Weights of a small transformer language model.
Size: 13 layers, 3 heads of 64.
Training: a variant of Muon for these matrices, 243M tokens, 14832 steps.
MLP neurons of a small language model. Each row is named by its layer, matrix (down: output weights) and neuron, and shows model dimensions 0-191. Each number is 128 + 24 x the weight over its row's rms, rounded and kept within 0 to 255. Numbers have three digits each. A neuron's up and down rows have the sign that makes its largest values positive.
A block is one neuron, or neurons of one layer that tend to fire together. After each block is what it responds to, as a language model described it from the Wikipedia text at the highest values.

L5.down235:145158165140124113114148143085162114134119101140181138128097123153157120173146133133106152088158151146113159144136106134156127127152121095118129141115133133156147096120145133134097129135136114119118187089152110130121103127134157156125095144127158074151148153132177154139091121124096119149139121136141105133104145110133120121145120129093118135143109156134114107126078136132133100162110152110128136143152089129185171097150113111156077168075145146114136097113074173168102145151142130098112153139086167128108160103108088158138167096102153115126149130125125140142122118138182163095
L5.down315:172154116127147106139162140133129133090160106154156124104087134133151111144142100132139137085175110137094136105137139089130085144154135101129117120119173124148131100083164113140072073135136146176142141105123149117100154149137146136132142128149140146100118130142119118147132136097145181117123099101091147129130158143157156140113185122124134157143116103138174109165125157145119137146150091089110102086167151108131120094140121123147104135125158142144173150087136124120092152088071141114104099170151107107114141150138105088144113109134111122129118126141188154119160091126121130161
L5.down423:107147110143106144138154110134135116094124104111115159150081143137121126105133129100128133154141098141104144146191127144108134127113147137131123075115144135132083123117106142130110172134115140177136094135081117060149134130082112143103133191186116152137125123126112106143156112150120152157114107138129122146103141121177148151141119079129134134128158121077134114142109154162122139101124095165097102135106114128117187149124118130136109137075171098097124082134117139129118094119124150147135097116098110078098117145153130112160098068112128147123133142113112144113133082146140088164
L5.down468:127129064110150126134129162175126104130166139147189103123114146146119085164182111159162192122126149133145157121163093104119139120128165136078123130085147124124182143097142153104128135120151170108133158128111110142121152123133128154063134126122092126098169147110122117099130173129177153109154132131105167145167135107075139113116151127132119116161079126175148095130139145128137152165124136151108128116117125115112138145144112126143114094143094118124148118119122172128092117117154144138141085175091099139136086142139117117147133140082114097139111128115135144141121140119147116125
Description: Adverbs before modified adjectives. The -ly ending or word that completes an adverb or degree word modifying a following adjective or participle, as in carefully planned, deeply traumatic, highly metaphysical, also most and and between paired adjectives.

L7.down70:136125170098082117114118109149107121105102126095102158091056115157128120146097112133145142128114121114103110178101164180090117114140123108144085120145133143133146135094173114157094179120093173129128107131117113118160151147109108090115143170129129127143174069133139111107143121102118158129115115137146114123132138132138116138143060117121178171130142120113124160156113125153094148111082124167163147138165144138137133099132137126173124163142126155133131125093130104098153124159126068125131154109151140130127143136124148142079160148133135101111097122154139116095139114132164145098
L7.down77:115112113109130094136160128147115089145115103172127105071111170159121119146165141125110125136172138141135118122177107131143109157110102113122137132155142128183134138119146115181094131144111142107129090152163112094150095149146200144151116095163156097170173180112154149110157104088127098107104156148102136121129098140115137131175125123163115152153094149134086130157154097135091147114067105122122119153133158133153138134115107130132136183104132105148102136111102146152148104099106121121159109088086134143138139121124132106123160125133139152147105145140100126113149156152115113132
L7.down84:155104144117132120127101064132105138105118120087127116133145137058133155114146124149091182130165130145126135097152095127146109172151124145159140136115080162164077157120118160163154152104132139137108116142145154107137126067135145102152125147109092112148108087102126120119074135157157096160156134127100165098113127142129129105113133119114073116094149131136137091134128096108126137133118128113119127107096113104174158114108165114142132159107087130125126117107108116117152098169150099113140126134125109160131148170127076145138109098099151096104099155170142142145084119114116112121
L7.down178:116154082140149125123114102142111183112141130129120129150128117132117149111097171145154122116143134168147141139139158144085144142107082154175152179124107106130112128142130165106144122128063154101138145196156122150088067136159133157162139126129147147118148106121103104163124173167130140122111095140095129117119126138119122137120152144132139135107136127136149125109107145074119167092169102089150131121133159123127118117124085099159112151128127168129163133174080149111105106121124107125094160131126160105095142106166154107137120133139108145149108070115117129120101084134162148157
L7.down205:136157148130103138116107078128136098133108171115160154153094116132136114117101089129128128155121110124146156166186118134140151068123123166129120171153140126149170118138129182120111169131101103142139147150136122128131149155118153105097095098112127167138143099112152108133126142165121134124130152126121101139144121153131104108107086081107118119074157115122084107119109098132127138098101129161111136150151196091073147147082170114150144143160094125101109125112115134104163128142138119147138130133141077116184103117123143176116079127155118141109152158107168128122123131124155120129
L7.down214:159122091092128134132107106132122095133108098148111137139151139103131115102165122068135114123148100111137156087136141079125128124142100155164138116118135142101123119157125112084146134141132115111129083168146127116113105098116094141106116159122122106163122152122146143160132083102109093154141110131149150088159172160110166117145167125101138130117095144183132143148087089091116091149120144092115130165168149126127121168083150130135085096094134126126146141084087142174130109153108112149137164098118104146113113132126144128123090122120164097193119147121099138120169120150166125140
L7.down268:123113153146135090163146115107120152140068135111138108131111102089128157103148105102097177171150123138124148096104143141081143127132154126146066095145124104138122094120158072116134095132122126127164106092110141150111124116138139123102151150093151098160139123152149136137141149168077140173143173155132144109087156146134154156151106172132132175121115148112104131119158135091146154112173112187127161137144123121120125109133100093137112121142109114126127162133083157184140134097119127148116151119142152148087111103110109133109179102129082109100130130106120127113128145126094138129
L7.down273:160102140100126088160119064130118120136135134149137107146102172109105116107109115130115115123100120097133091105132111120111107154154118171121132164105117110105098113114145151097170151120152138120137150127106118127125074113128123112116122135136082150123108128123213084122146166127149127134179142102085154151095117161127135122155113104127111114105134085139073163066084140142120142117119112113121121151183088119139140125140172117138127122109160139149077073100102126118124148107160107157103130147109117158123105125092121115158167114117135095101118122108155099135101114122131153108
L7.down288:134148086106160108133094128136095104141148114148108140139117152172128089121151141078152114107139114153170125155142151116141135168088082136129146086173105148121143153116125143173176119112106138094116133154094116114139095113140130188151144097116152083114148166147164144146139104114126139172099132134132127135122140137133141121122161106199103137116131151125141128146176159102161083128169138107144139133143192142085137105099133140117151138103142138160164151136126130147088126129122101105134174089175120124093101156143161145114100121134122122155132147134146133115125085149138126115
L7.down289:135125131124089114153151126077132116125145118143136128133103132110124107120119160094164119146161119092088131093142122083148126110161115169130162133134148150122203143176106115102147097136162147167082150136149109128128143115132120157152107183115141096098128096176118145129106098128136086164112117074161172120122157098144160116130154148139164179117151127128117143082136117162078079112120118157145101124119107113138131113115129084130114146116145095168124162097110117157163149138102155094124115113129125137148132141149162110173130154170136121103141117123142111150126112099147130116
L7.down360:156126104146130124171136141138117128155071128194083095136094139079139136152140122161101144134107105111150125164146107109132108153121136158131147188142139119163087094102136125130106154165097142124088115140142164123135075156135132131151094146161125155179159110133111114117156102108107147119158173094159108082112094155189125119146126109147134144102118099086120135143116140132130151118138065088120100155144158106116125129143119142114103151148074126125127131109109144163150103128173117124131142131122174126119126124099138094128145133112171110116084162139130127101118126133146129115
L7.down366:128136134121119124129119125129082111141104092146116159157118134115108109130125124116095101142100135142146098133112165092129125124134125120124130136105109112081141099138149130137121115080119098147122152130143142121148101145136099158091110102168138144189100106164102170172136131103109166110120118095117145141115172120145127158136060044112109128161180120136118145144182114115137131131109141156081115153163099147114124158158134108153117107109151102158132075132132136168137120136168160121140134113125090129134136140050138148126162089147113130087141135105111134154121150168106128117
L7.down433:121116127122130113101126101185158127168147165149150122167111178134190141060128113153094128152133091124120120152119102092154164116110150144128144109101119107104145166100141076109168139137146137124129100175129107127148098124129123149169169158147132115122124115152143119144153137168130135072098167122138160143123140115098117137111150142094134151149103089135131136135173114147129100147164118119145159083141118162139145076153126127149104124127115189180111104123118133138148124122111126093136127131144148097097145110172105144156166133137126117107126151088141161126153133104142130093
L7.down443:165151151144145157132138105139110130105104128137116127101177091151079129099121157137099123096121130136107095142135121143115107176136141130128097138087142106062201130117087137122150143131136145184106141134084169124133175109118134099097123070106133121116123127134082135132154134127083141120058124096168162123106140186138152158097145161097124098086123131131123133157116126128120114158084128093108173109133145144147141171124126156123136144125123117136126148140148159134120135134144161161158120113126125089170110122115123132110123111123176151128120168135112152142105116120101133149
L7.down479:136115155128150119141149120081123101148096096115097132138100105140109137140136117094120110159119144109144147155111088124125121150188140134079101161128115134109108127152146108117164141142106089124102165134110116145126173155164130144114158172147112135138108149118063137156104147147124136124101117135175136086124088158106110111120146102105127119141156171071115112103133113149156157138178161166162113144153148140141113055081154145122108114101134135125133131085129145132106137134164141120135106100141128108124129074124140089121170163158100093117135146121111142115163105094145110147
L7.down505:157131116069077125140070089161091117135144120102134152124122123148163145175155064182142164145120132109132122129149105123117120105132128149149153121102123146149140145128144119113114105101165141156124121111115148098108144086097144127117141138149101121111095074101150104122131121180124140109115108101132113166131152089141152155121118142140154103125175118156135135151117096140101163137134103124161137142108128137105137171127088178100121132113136086100140099114133149103084153129185155103126145114116126123124129159116148108165101086143118102147124152136114081186167131124102131134
Description: Mid-word fragments in foreign names. Short word-piece continuations inside non-English words and names, e.g. -che in Historische, -les in Schleswig, -k in Voskoboinik, plus quoted "We".

L8.down215:146103169144120108161107073109145114133123159146162151108111094148089131148133124101133129140127131149123148127114115152136077107168128112131131166111128144115098122164114120120182105119102123123109170159157095150118134118109169153117148126135122174112125150121145100128152155128221134125130136086122124111160118125110146080101136095142136118117108121113196141121074141093157165152167113123161149107151127131141146114097128174106113098082131130127129137102116142122093129137149124133113166138103145136110154103133120137160094132124144112095077120123140119148074131104097112179
Description: Start of proper names. First word-piece of a multi-token place or personal name, usually after at, in, of or University of, such as Leip(zig), Hou(ston), Str(athclyde).

L5.down9:131123174089128081138136116122143127105138153112162077199119127088121162095115099129128098137095105116132118127117133109145169134123130086080131137120144127145108134125116147143114135117158095148127120116114142124097117118161152135124096147132146172107088137148180184134115141124131130094111161159088164092102137186099138125154104119200137108085132175123127132135144139118147096117130161155125112156109129116083136139105121120131111140122126138117107132080096104153111182132129115162098149131107119133153143128149173133136128148134145147155134174070109135129161116102118115100
L5.down152:134112139123148081157151157127121111136148125088118126153098119140148150125101159166133091155082074139122088161147135130160129159115108151127124122142129124151138132130126101127140120105108132173132153119115104113116151153103128126113136158122182122099108164118144093130121133160095145135117095127110141098194127094113154138118095095053138131107159128123141159133131129118125131089077112101141098114060184091150138154120096086132126105092141109145144123123164167114151123107086115125142101146090156128136112107099181166147090127140130096131131132109150124134160100128110111146
L5.down238:098095092173113108140111151143117136132152112143102093149107128109127108134106120139163181154106156125134157114176135162143130119129145108107180127119091115177135143123150122127161119138099139128074153133139076138100148165109141144140157146127160127103079122090084119147124119131117088169133095129170110120091093117116123124140160137126099098123120125117140090116150125126061145076069117096159108110136109117104124098122122092112134165088096089150144143128118121137122135143164130116129127115116127126111150180114098106090160103115114121097114168146131152162110108107127104159
L5.down401:136140105098137110109120152098160155131122097104109136159199129108145116154131129130123096123140135133119122148149155138133105117130175182081159118144158112177122155122144106119100077088103130108132139177163081154110152088120166167126111170143140169111112148129151119152134083095090129129147091131155148112129097141125162150095130118112139144130114166090132141145145134133129106156113127112144123116108124112134153107177099155062116128136119119144117166091105134144112151125144124102125143152123091111128185149106145147156142148197140124121114143102131129119092113116140120085
Description: Mid-word consonant fragments. Short consonant pieces (j, g, z, d, r) inside words split into fragments, mostly foreign names and places: R-z-ayeva, Pri-z-ren, San-j-ak.

L5.down120:113147129122145128145113138154134116117125162124118167107146100154156107137083099145141121112140156152103133126125107157130110103151137149187129137079103109082161148173117126122124133115095127146119112113213115124148115143097156098119126111152118127125138111102112139136091167206122137180166125131125099156120183150128130122153113123112157181146138122124135136103143121104141113095118118123118119122120138108074085099111127131099153132116156148102102189136112107118138123154141116129146140152148115104146144118101075116177126139144127121106124110117156132089188110160070118138
L5.down312:115119100119132096126123135159089120148093092160131147151140154134128138145143116133114125128141115135140135145098153141111103121145105148133115147115120164118114129128123126115164146116170137148078130140141143096133137107110144152158115112112160117156124121161137159103147109114152181102113147126155097118128186094158110100155116159161099101124121173201119136142131093159136141106114141138131101166173096113166102134145157085186174072141060141131139115138172148150067123137153119148151162142119166134129113147153122102127140112120174150169114155131118148109098141123149142114
L5.down354:145162109111108141157145153103141120153103129122078130143152100095099098136109108158128133111113112133106109097114128153090111126135112128111145119115079164076125126156128119160158139101100153139126158098141102123191165143170172146099135173109090121178133132144125144172131112133130115108131140141140104168073114110165109127150127174154135119142168120081148085126147138083129133084077127099114146140119147109140124104124124152127103070161132104119140129110113120129140129087132132153144124157154140136110093171107106144093141105123103173137142093131137144142113113087170126118
L5.down498:119115097094146166144128138120149129112119100106109112143138119136151121139095107141113120112114139148136167101090086102082117125104113215133095110162161108117141095137149111132113096117161110117158144156117137118141115111115133163159093092132150116140129113132110144101130147119136117172120121151120100114146126169140118154105148104136131102121133135116150105143140159157131089111143128069147131153098116109102117087107132150157118132114142034121090131141107135121109153130162146113108071171108125116158115130084079137144153076098095156156096095093112151106134127124146129126
Description: Wiki section-heading close. The closing == or === of Wikipedia section headings (or the heading's last word fused with it), as in Personal life ==, Political career==, ==History==.

L7.down36:159132096101142081109126125107125129131089165144105179106138191137117130119147124138152127116102138149164096104157133134123138125133104118097148140135160142140145124088107082134135117125177076117104111105128138167112121160138115110148093094132112131121149175128113078161168162102122097134126161120084146105153132127158135090160145128152075110098113152139128142067126153118121106102066104082112127150093142123074138158129109106117129131126138121118125156171133131140140148153115159127111125137158085135166136111162144116112124135115118159117147102154126127149151173119109169157
L7.down62:140155124144112095177143111123125174166137141136128121158130080130045132126136135139154090065118142135084115123140112140126148133129122122097095098123146110126142155135128141153136110080114123095096101153120126165105124144126101110110119127128100146129121121122134084140125124157128172137102128111129118149090144169145098161128117122094118108165111161086122117161175121108107150102129136156103088152127126116146079151161113113133164140141193146095107170158174129113111128120134121189122128115141118138159145159130176119137120079152111142119132128186110142135140100131149144100
L7.down65:142132112173133109132184119094111136169153094121104128124120122127148126154131162151116148110128125100126170122108120122152138123109114111117130108111121161148132135088128110145115127121106130146132122109100125144178113157153163120154106127077167107128125136111097105087126126139118149145160088150109164127150113143165142076098137138067085137095174095144130122134165133103111123152104157124095148093117132095112142163123109151149150126125166119102142143080147155152120119149135096105192151107148099135139102099074124119159133151140112106132169100170130135111155123084108110194
L7.down127:134118112163136134154089127129105140175157142135133168124093170093125105128107129126134133099121146113071131126164122135152080097169118067095120122117115119153171147128122116101117090159120169121118108110101144129086092091143121091106119107159155118146158076133117100079121118119158141176092157118176126086126106135093132137163114145139093130141122101096095122121153136140116105086154155121101142135095124111098118130081132120111173095122158098116101135079157144132132131123119128121167108133144158119107151107154136112139120121133107156124087120117157125103147138106130080158
L7.down131:107102090108116132173113115124119111155102144147183129098145102093136096151114105135147131107117171140132108118149093113122141123141155145131122090143122163107173122157117120126151092135149099111118100120157112133117119120083088106133152126076085094143120116172122136159094105151106107154130120132113153125162133115136138133143103177119054112111095130111110132145154132111128130130129156107113113166107088122117151089135133078140078122125137118124098170159129156162177156142102149068101140137115070152127104086124151148171145141116138106119102119143104151112111118163131107133
L7.down153:118143125123121105129117107077098113124160114125127116172123142111087143114118137143102109148133151118153112173166133128103089126156125129147103145173121101099169142130126143093097143160126125136113101145123151164132096152152129129176139111181112112097149117137152115124194107110124125180122132106114132135137099113108123149089115065099155114142110127103111120141108117163160150122159146139128138176098105137148101083142151066119133140140117125118137113122163143157112122088064151127178128140134135150114144136125121155177090135124109157103111148152128119092158124134105085184
L7.down156:124113170105144133117154115100091073171141093120152165150142117098119117110152147093113166130140167121178107134178099142125075145151126137129151134152148137130152130142131117133104088151139131129153110167101150170145153113175113146126141110100165135101171116118113145134111124162106118084124135137099129135127146100133163138105148125122163121110126180098129141157123136098129168121139130154103131151107109135084121166126120074132143128098123102103124153110104104147093101151122174137158147151071122131132086119122132141103125083081124155169100104120152152112087124132091148151
L7.down179:129152122145115103129124116112126138148161142138124099163126077076113109164150113126132152127114163082133139131112101140078094140103087136155131171088143114120128091169102134165119132099169117077130108109122087111164145140121122162128121099154124118139173110117102109115151088120100110112111102092082136112126127145153148130097143104158100154132126152120151157117139083124115112109143118154177141083128125141157091082106155127106152111169117104097131106109129096134122135133160192096118107175115124113144148100088176119114139132116139148134181096154106115109115116110125129139
L7.down257:177134124090153141165145102141120118159123150108167132106152126111139081132098135162131103144109139142111113105108114087106131091154102146110142161142088122093118142123148098125127188163123154150099086134141135141133127165135159154147105118124112095116118104093118098127127109105136137135122158074152135115140146138065161210179100122119152150123107108143110125137113135140153120136127136115116161156100116094120177111135157152124158136144117095159117130171146086119159129129121104127167140161103094151106139100090102099182113161130101152127102119096146115136140133126111158142
L7.down300:168148140168135129174120124151092167126152115123140140175133132198127098139079122108138151153168111179149110128183140102133094097140093130154131101121137116147119106135102106126096111111111115094168110138151167168085102124137153171138096132134102141142123132126112103103142134109122136111120155114144085124117138177124155143122140107128110148106107129094110098145136107158170117122068122129120134130106109142108108116138126149141106151094153117117137132148135142198131131123102077147198121107130122104099164105108106123128139135146102105110137136105151200119140117148134124112
L7.down330:130108135119101111167127143118162121126132062138115154134137135156132163130135124157138133104124129109161139148158151157182095086170125126102113152118130119123134152129087129148139139153118113118132092140127107122098150141081110152122111143142136083129146139121159153113097158097119138144175169128148075154105149136132163070120119214131136136123156096125109167105137120136140104123099122115143165115126113162099122109125138130133077139152107120123172167107122142181133132090108120139115141125127120190126157116114153142152099167164143116102099121096154152137122109118144082176
L7.down401:133103131100140118122136104130162133156067114139135098128097130072149116103134126117140146107103135122156157128129142150096171151116107123091148083152141154116125117140123123087120120133139090144118142139143106155147114155070131146098116109124140140176128100128124135123137135137129147154084073124134101108119135125125110107111131134182103112176123137110151125138090105103088106134108107138120143114103129152151134123150116131141144192100130088110095132152170156171148083123168066098117158075129106076133165137128145195145153134128154144120152151153090124160114125128119104121
L7.down402:157161083082108133159101141116171138134099136112140077130107137137118117110176097106084136145127159129127111101147131135131092159158120098161127166152089156135144113148103090114110128111131099135149081134109133158144110097142126149135151144104093156179123141137138110109165132104102112081126124112100155130078119128120116160092118218174157130127098117120127108150119161124121119141152152094142141101107099148124149080139150147135125110103137144164100107070127115173147170122115129094122127116142115124103150150108121153151141131152125140072117114130114147100131131128112110151
L7.down456:143121101146152101108144109166133108084162122147151142127137139122123143093159165108150145182088132122126137147125097129133146133134111168135185127155108093104115103129092142145124107123144155119129119158109135117139089150110155131118115099093156155103132130114167090169170157151118136134122152090131128126123169124107142116118114121143137129130145135129127147160136130157094115152116135099161149120133130162144170149171173139141086152169123145174104094185104146155154078098107150120138154092128157143128113144101110106124133116137086177141190134142107083113099091133112118175
L7.down457:099050142123101117139139104124121109104127198126135139114114109101121148117165160113155140080132141099141109151105114156090137125142119154137102148075107142123105147118125122141103149140114120135106095168140145129112090112150215139140126146125114159091158160107149139136130135163127150136119096154131166124119145156159158110099126171135147101125126127155145128135127147126156147134141120142148104133174102103160138126156113144116159141087111141124161185115167106158179095154106151088089080110140126132134143086086130114145116106136140154121143153120151156111133100120153127150
L7.down508:132080138102099094148128106114124102124118107159099162117108116132081146102167120103180144130131153147076114122157113162146125134226132118130129148109132120133152111164124106125148124145129108151113136112100167133100116151134140138120136099162114082120075127140147151131170116097130112176101139130124191148147170138132139128133148099169178127123130106178141138147105119125122164092126106109113150110138125120147098155093117119116128130096113137110129129170132137134135133121138194141093138125128102151143110127133127125135146131165166122126052141118151163154116135158122150167
Description: Month names in dates. Month names inside full dates, after a day number or "In", as in born 29 July 1989, on 16 June 1884, In June 1998; weaker on "of" within institution names.

L8.down242:149132112154136113131131138147171124128151139141153112137102158146122105170132102151126137071149087120138117143124126163135109106137111139137110109134086134133082118112131117132112143146122135182140069091064119098108145160137133154128084129120065124146122112089115110105152136139137131106107120133118114121122131108127124098069166131128055077136168100135096123122098112107129151147135090137126101144080123142100108100115116174120134138160153149149108149124148185111147133145109127099144148129128138112113127144132086125208173128108111131126089117159124091134128153094114126113
Description: Degree modifiers before adjectives. Intensifiers and adverb endings placed just before an adjective or participle, like more (accessible), very, somewhat, serious-ly; also later words of team or award names (Red, Rangers, Month).

L8.down482:123132150152130139159142089081179124131146104135138155121116166131143146142112139118179130147063109152139106177138134124123121124140146136109140100104103162102125143113079152155124132117137152136156128131121154152104070138137102145143116147140125158152153146134118152135116128130129122134078136144150092118106105162113117105129120138076124134129151061139094126124158146116123110109091133124116127087103102151146113072153131113127135123164176143086090108161131143141122151133097114107145102111166164125108204143152134145159090149142156135155155173121124137126111098153105068131
Description: Month names in dates. Month-name tokens inside full dates, mostly after a day number or "in", such as 1 December 1965 and 9 January; occasionally the comma after a day number.

L7.down3:141101106171126121166148160113120112114160102105138166107152115102126161115147124139103145129122139158091113117112138075113118045144167146121126087100130132121145120166168136154105096102154109148142111121112093133133160084150117157088129154155171126118150080090150123120124164149116137158173161140115129140155122148125140126117158160138106096200124103124110095094124160163118094125118133130115090099144165151129143121127119171098126105136125137089141158126118134144091102139166130128121124172093136118133147158159111124140126093132112094085163120131132147158093111139111118132
L7.down7:069136121113118157131131121142096195142107127155197116096125107117113124158150087098124133130142107136152126126133127121141105089121140115133141111112063109133123162169144119147145140145133122140143154153170137146141170127112120177095160118126115111119100132106117136125144128121167134128146129128133130137115116166119103093131117163086110109173120146155098113111157103085159113124055113138125125181130131144154132135152117120139118109138188130110057108145139161126167151152131113195121151125105108150132139152126136172146132118112134097146176151142112120142152164106132103107
L7.down17:124124150116121130133132169114100120155159086117122137174088089106120122145085098100098129161080154120172098142128172109137110110127098116147138166114105165105128155088169130113171139155108159147149114135115113080137138145142107127165138122124173147117113115136141115152140149095144144139123127146142150114151114121123141135134075103138102181110135123194092100143127154116142149145086148125126104114175149114139145147110113095167158128139136129099146147112113100149153125134165155091133132171103120147125072138127125119135148096134134136131131181102167161175150122109134103082
L7.down66:112113139157111092148139137123130135127170111126128117138164162137143149130152098101125113088157101116144120136153092102097089076118134130149101121082122128127132178086124104160130134116105127106169139167123097153147066137142147159156085119140095135119112078150130128122144122121162157133075121131090161133116131147112140114144146122134091158131136118132134129135118151143149155114151152122074110143155148076115103122111144150124096127135108149144160165102123146138119099100127159151122136128108152143146128138196103120117151095071117121111066155109122152095106121155065121093
L7.down78:141134107132175144162099145147133127188106132093113083093125132130111133129130127159126168117127154147124116136166143139104132164115112182119129124146149135110118104143114157067123148110140136090143123178144119120118143093129102115132091140116113124110128084126155118127125115140132121146129155194137148146104141114137117107155128109100101130117114209112121130117142112106096117120060108157152154164098149128153103195116106133123111113142104124086161145110134124144172131093115107138155141089156097138112158161090108153116098120157135140118082133122155098106098169106145133106
L7.down142:130140138150100120118137117154111126107153118135155145126142127120145094116135139109190140144146152122110149137129118149137119108117131140113141149083098091118117124149132157130154135123149128088117123130119136097146143132105109124146125154138126120127125096144126114106129146111152162169154100104082117133120092169112135182145129255167075092135145180142109134119136107116113124129092122138128120103129134082117096154156106141116115110164088114178119143131113186131127135137077088112155128139140114143149125142105131150112150128143117076168131168107117117113156137104114148104
L7.down152:101143162127140143134137144144155117126131092168122118123104120135098114135131099121137131139096094140107173164153089124149110176148149150094119114119102144139138163122123088148139126139104167157118132139102157104135133149099131190172115095141130109106127112131133155140134098129137114153153136150118143147126101144182165150070190069112090106099146114108117115109093102138127161138147153122111133116090069134182136091101195101137115127142103066134112139114139131128126107136156143150176123111104108111124102103127142118132150128090160140142144154114139131122175099132109144132
L7.down211:143135117162122093175181160109125126120211105131135094111168115091180143129115119146107069145167140123138124114107144112168130106130138089112131085100143151133138128119169107146129157094134182080135138133109106115117115121134185128116141160138111111135139114144128132133134144103126153118147114140128131164120129150100140132144126129101169118154174104144108115146160147175151144162137116097124101106133118116103135169126106141146138128119094122143163160133109133126122157097111181121135137161120183069120112114166112137119134092097106084111112089143110133150101113105106105114
L7.down295:126137134111135160099175123133143121133127143093131118141186136087094140124134149133116098120105123149111140106137134115110139105131175121119125114151138160116140107116112101174156142154140108097105107154117093165150084171140172120113122090128084119130117096090153076171078151161081117139111150115117167106127147127113120134112122143188153149139142117122113105120107124125133113101104126127098122142078104114156110084109104168147170093143127120147136124119128151111148122175159096088139078150132129135109103106141180175100092142121164142127138127134133186134108133111113103108
L7.down302:101153086146133143156115142117139132144111149167142116101125131111108121107144150157132123134134144125136102136159096135139112123157113137137125103084117151117103152138128125098099128129085139155109110110103143103082179114081142104134150081133151094117138132106141125135103138126165131133116100150085096149114121164069138123172109177120094099184127143187125126138141145195160108091194124136165138105130109149091132111114102133114095124118066163134122155108140099171133147131136173122132135174148121136106115112145134141172124154120095111116158106103109139135126106118093114139
L7.down348:138163094131117164117116103117147101127144121118173124136096189139137124105142122142141163108129135127151144118131117141140143121103174141151128130087113105132193125129176138134132114109158171076126105107146104089157121142138134144114158128127130138158165129141145129123114127127104161068104142122087160159102106104122118104100165157084115122109125095085150163148114118101116132164071121056131141093101135146145145137142140146131156141120163106109122103099126100073163047124099147125108135149159147148094150123119097148121128113118150130125151122092147125117142128102128141126
L7.down368:133109143107162097118110107142118112088131131122088144137126160132130138129124133138106113126103135155116143150140175116181142109152144116152099153101117114144087151119149130113140179080098121163130132123132126134101089188140132144134128118121112157097104137118130126086105163131125124105073172150122142091103132133164105129159105094130160081146137144122133107093086134107091092146143099116136129111139112161110096145140137070132171132084108086100131102138141114121132170132082128082160123064101138149133136158138120106089113073102133150118123119073129113127152130127123148152
L7.down415:162098164112158131133141140110145099116134144113120103141150101111155117126132141149123153164130153113113152137168142141126132137195137191157136140120113092149175153102144110095102120144135120106133099148159147117137101104145145125108152106137096091111153141108144192112125126140141147140135119127170148097131100133145146120108138082144143148117069131117157132172115125163164116133093165117141131161184068130104121158130165095094149159107102129134132109119127087145142148152121155141139134141111138109110148141083143138129088136185135165115143158118159109157139132137076133178
L7.down424:148153163082121124112111127159107128113166123098153073116184109103142165118142101138106102140128103156117141097104115128129145147100146092105136111108136164113127112124102135118104156121167122145137153116124158126117121111129162144100172103145147113098122145138171144101102135120160131147111112145118138133132114107091115152113084088115100148163134110120111105105103139151170131122102126113088194143155147097064101147131143187111123149131112134152133114161084124147103102149165076144154148085119105175163118117166124106104109087110109125101083129134109121139154121118115128105
L7.down431:121132106141101145172104160110135136158112171146130136144134112096132128102181106125121110126136120111163134128125143107150113152156106072103171123098085083166126088114178156161121090114204147071089152156100101101123148168101138153166153154156153146123145121118154139130121156126145106122135102115109112117105090148104090123150191140150110087124124120098110143140139096112135125081177106124105112124112142105126142150125142125140124113121128116145133146127115143184097114123115121098125117159108186111120136098141133172112124111155136112084117139127140132138125135143140103095
L7.down485:126126112122124058093133105128108139151156094124127108166124119159172137116142155147156134123182051081133146137123138142130109132146112148106130125152138116117096112154136130144070160117118128123177130127112126146175107122145156120132137120175106143098103137148162115126139139149079154136132151179132099135113141146121130141100142147125098165114174093120129096089107139143109119141134128092115100123121155167148116113094120107099110155159130108104144176138085148177134129131105140142149093159143137117119144110150090090128118110092095131099120072096123123094132095159164124120
Description: Mid-modifier continuation point. Tokens right after one modifier that signal another descriptor follows, such as ", and, -ly, most, somewhat, otherwise", mostly in review or descriptive prose.